Weights of a small transformer language model: biases.
MLP neurons of a small language model. Each row is named by its layer, matrix (up: input weights; down: output weights) and neuron, and shows model dimensions 512-607. Each number is 200 + 40 x the weight over its row's rms, rounded and kept within 0 to 999.
After each neuron's rows, "raises" lists the tokens whose logits its output raises most directly, leaving later layers aside.

L3.up996,125,210,232,191,178,273,204,125,190,115,223,144,186,228,183,189,190,179,185,220,226,219,161,154,178,220,208,188,190,187,172,246,148,217,168,186,167,198,239,296,197,209,198,133,226,274,183,219,197,220,79,179,201,198,223,139,252,199,236,238,271,173,214,249,270,161,143,175,198,182,205,153,232,231,208,171,225,245,217,195,137,199,188,191,247,186,195,155,209,214,200,178,220,175,226,241
L3.down996,152,164,158,209,171,201,158,204,212,114,204,150,229,182,202,227,184,187,154,215,195,166,194,159,232,205,209,157,195,210,213,155,155,204,188,236,190,205,184,166,174,212,194,99,251,245,154,213,176,251,218,201,214,197,222,161,223,146,204,202,243,269,209,209,193,157,93,258,265,200,187,243,143,219,246,207,172,238,249,260,154,278,215,173,316,210,141,272,180,238,185,200,234,195,156,162
raises: "After", " Despite", " Since", " As a", "When"

L5.up652,256,250,118,235,217,288,195,166,222,250,239,203,222,189,124,148,224,194,203,210,230,179,124,279,205,228,220,223,246,282,192,279,129,223,204,167,182,193,230,166,168,211,176,196,212,196,221,244,135,182,217,248,213,279,210,214,204,188,213,179,206,318,234,217,194,237,269,178,120,266,191,184,169,216,148,233,143,161,162,204,281,208,253,179,272,184,246,174,162,209,217,195,179,236,245,256
L5.down652,246,167,204,161,150,269,228,183,241,238,229,217,271,211,153,54,327,156,169,216,179,79,200,138,254,213,269,191,231,247,164,183,183,289,227,220,183,220,195,192,157,213,233,218,256,207,205,232,171,185,204,168,182,290,315,204,185,252,209,224,236,223,222,207,210,159,228,123,172,232,195,145,201,193,197,199,178,111,166,162,169,218,154,180,218,239,232,228,217,230,210,214,203,193,176,220
raises: " elections", " election", " Democrat", " Democratic", " vote"

L4.up238,226,264,226,248,194,176,184,206,192,214,158,205,216,177,243,228,221,169,263,235,326,317,248,167,210,217,239,234,213,176,182,231,191,189,175,202,181,298,145,175,172,179,150,286,194,221,175,192,213,224,233,206,203,249,168,202,153,200,235,233,289,199,195,217,203,232,252,156,252,210,200,202,163,175,221,112,159,202,159,191,205,197,249,150,235,189,248,229,163,197,196,238,214,251,133,127
L4.down238,224,141,248,199,137,151,215,171,147,190,226,232,158,209,182,206,168,132,222,225,227,268,177,194,261,210,232,225,226,107,239,247,232,176,180,125,215,210,242,215,205,231,231,215,145,220,179,241,239,239,176,143,221,180,139,150,272,173,190,199,210,160,174,256,181,185,203,187,202,209,176,199,165,169,289,173,218,217,216,276,194,231,223,148,203,150,199,182,219,231,196,221,184,206,169,196
raises: " head coach", " scor", " coach", " scores", " guitar"

L8.up778,205,188,263,149,138,231,264,247,203,168,192,169,185,159,280,232,201,182,211,246,200,274,184,223,214,195,265,213,221,145,246,145,168,209,198,187,214,162,134,213,166,139,153,162,193,213,217,235,244,219,210,164,213,194,172,172,249,185,181,72,245,169,219,188,213,228,179,176,85,242,140,183,203,230,156,165,267,202,159,189,248,221,219,178,188,229,235,173,205,184,174,197,158,204,285,152
L8.down778,249,164,219,137,192,147,162,217,228,248,220,248,175,224,126,213,246,211,175,210,209,225,116,224,182,155,241,216,180,233,170,197,180,202,167,240,79,215,218,175,207,134,241,224,121,176,193,253,184,237,202,215,181,198,130,213,184,135,205,163,198,227,196,274,265,151,123,214,170,201,185,257,201,210,171,174,210,199,210,249,227,180,274,187,207,177,212,185,174,242,144,229,143,211,177,159
raises: "leton", "le", "les", "lement", "les."

L5.up285,210,294,254,265,179,189,183,191,239,174,220,196,216,120,215,166,215,97,179,153,288,188,177,160,144,220,219,149,172,215,214,191,205,165,170,190,203,179,210,209,268,124,147,196,170,162,181,193,231,153,226,157,159,192,223,224,243,215,219,193,145,187,238,234,189,197,123,271,170,233,225,243,164,181,207,187,202,241,215,178,221,253,139,167,202,242,171,232,246,218,264,209,251,147,198,204
L5.down285,182,195,244,260,223,208,218,231,246,198,214,157,191,210,178,177,193,244,156,180,273,235,227,166,208,211,212,114,119,163,226,173,202,155,177,154,221,199,203,199,252,215,176,264,168,162,205,259,181,194,196,232,159,263,126,222,241,126,220,237,213,176,231,231,198,237,162,231,217,218,210,235,189,268,176,186,196,180,261,203,204,208,168,158,239,223,180,237,205,289,200,171,181,133,202,202
raises: " Margaret", " Elizabeth", " with her", " Lady", " Queen"

L9.up634,244,211,204,195,204,246,264,202,196,182,266,219,171,148,231,234,229,254,223,111,167,254,260,267,179,176,210,237,196,205,245,220,221,208,167,164,262,233,203,203,154,185,195,192,229,147,220,134,167,179,234,202,276,187,249,168,244,152,160,213,197,212,148,200,180,222,204,183,235,247,167,162,237,286,176,232,222,148,243,194,319,155,164,149,231,188,133,230,182,176,113,184,259,200,217,184
L9.down634,201,182,160,147,168,173,278,189,179,184,222,218,176,220,204,175,174,226,226,199,230,150,178,231,278,299,278,175,251,143,218,207,227,153,140,174,206,226,117,283,233,192,240,268,174,193,186,175,257,205,223,250,157,221,163,200,220,204,176,151,192,244,155,147,252,204,196,190,218,294,198,183,272,159,230,194,192,124,208,215,257,160,209,179,154,207,179,247,174,231,220,155,238,167,231,264
raises: " Second", " before", " time", " before the", " in the first"

L8.up90,194,200,232,196,198,182,154,168,238,188,198,195,253,150,145,248,218,278,218,147,249,197,236,248,234,292,194,172,151,215,289,151,204,205,218,159,200,228,246,209,180,187,185,177,233,221,215,137,191,153,135,121,206,177,190,107,222,234,214,171,289,210,198,224,209,190,235,140,214,196,249,219,186,202,166,179,241,234,277,205,205,205,196,204,167,249,214,186,217,201,166,192,209,264,212,173
L8.down90,229,232,165,183,188,226,260,250,155,176,162,159,172,227,218,131,221,147,256,257,133,189,179,170,180,169,191,248,265,180,157,284,204,208,189,270,198,154,152,258,170,114,241,225,201,183,188,258,167,209,288,217,171,211,235,269,165,200,200,222,111,204,285,154,158,199,174,216,196,225,166,146,214,204,219,220,165,185,139,215,189,191,219,244,188,142,246,230,170,187,230,195,176,105,206,259
raises: " stories", " buildings", " cases", " sources", " models"

L5.up132,199,193,138,200,154,186,245,196,280,204,194,195,138,202,212,196,260,164,260,197,180,234,127,292,236,240,236,225,151,207,185,196,186,148,227,134,227,220,246,187,180,202,152,176,187,170,179,270,152,222,230,174,129,245,161,250,264,174,148,171,207,212,187,142,219,239,175,246,211,285,194,164,206,217,199,201,138,224,229,285,207,270,231,175,227,174,220,191,207,204,205,214,261,242,147,168
L5.down132,280,128,197,231,174,195,218,164,185,172,166,203,216,254,204,232,202,250,208,231,181,251,182,177,268,196,232,173,199,121,232,105,195,176,196,199,189,146,225,214,189,201,267,197,209,187,164,266,235,190,215,165,226,185,107,197,199,192,217,203,200,211,160,217,201,200,197,186,189,245,183,177,282,263,265,252,250,144,195,154,181,206,287,203,267,179,165,231,166,176,143,132,201,131,163,180
raises: "ly", "ness", "ively", "ly ", " enough"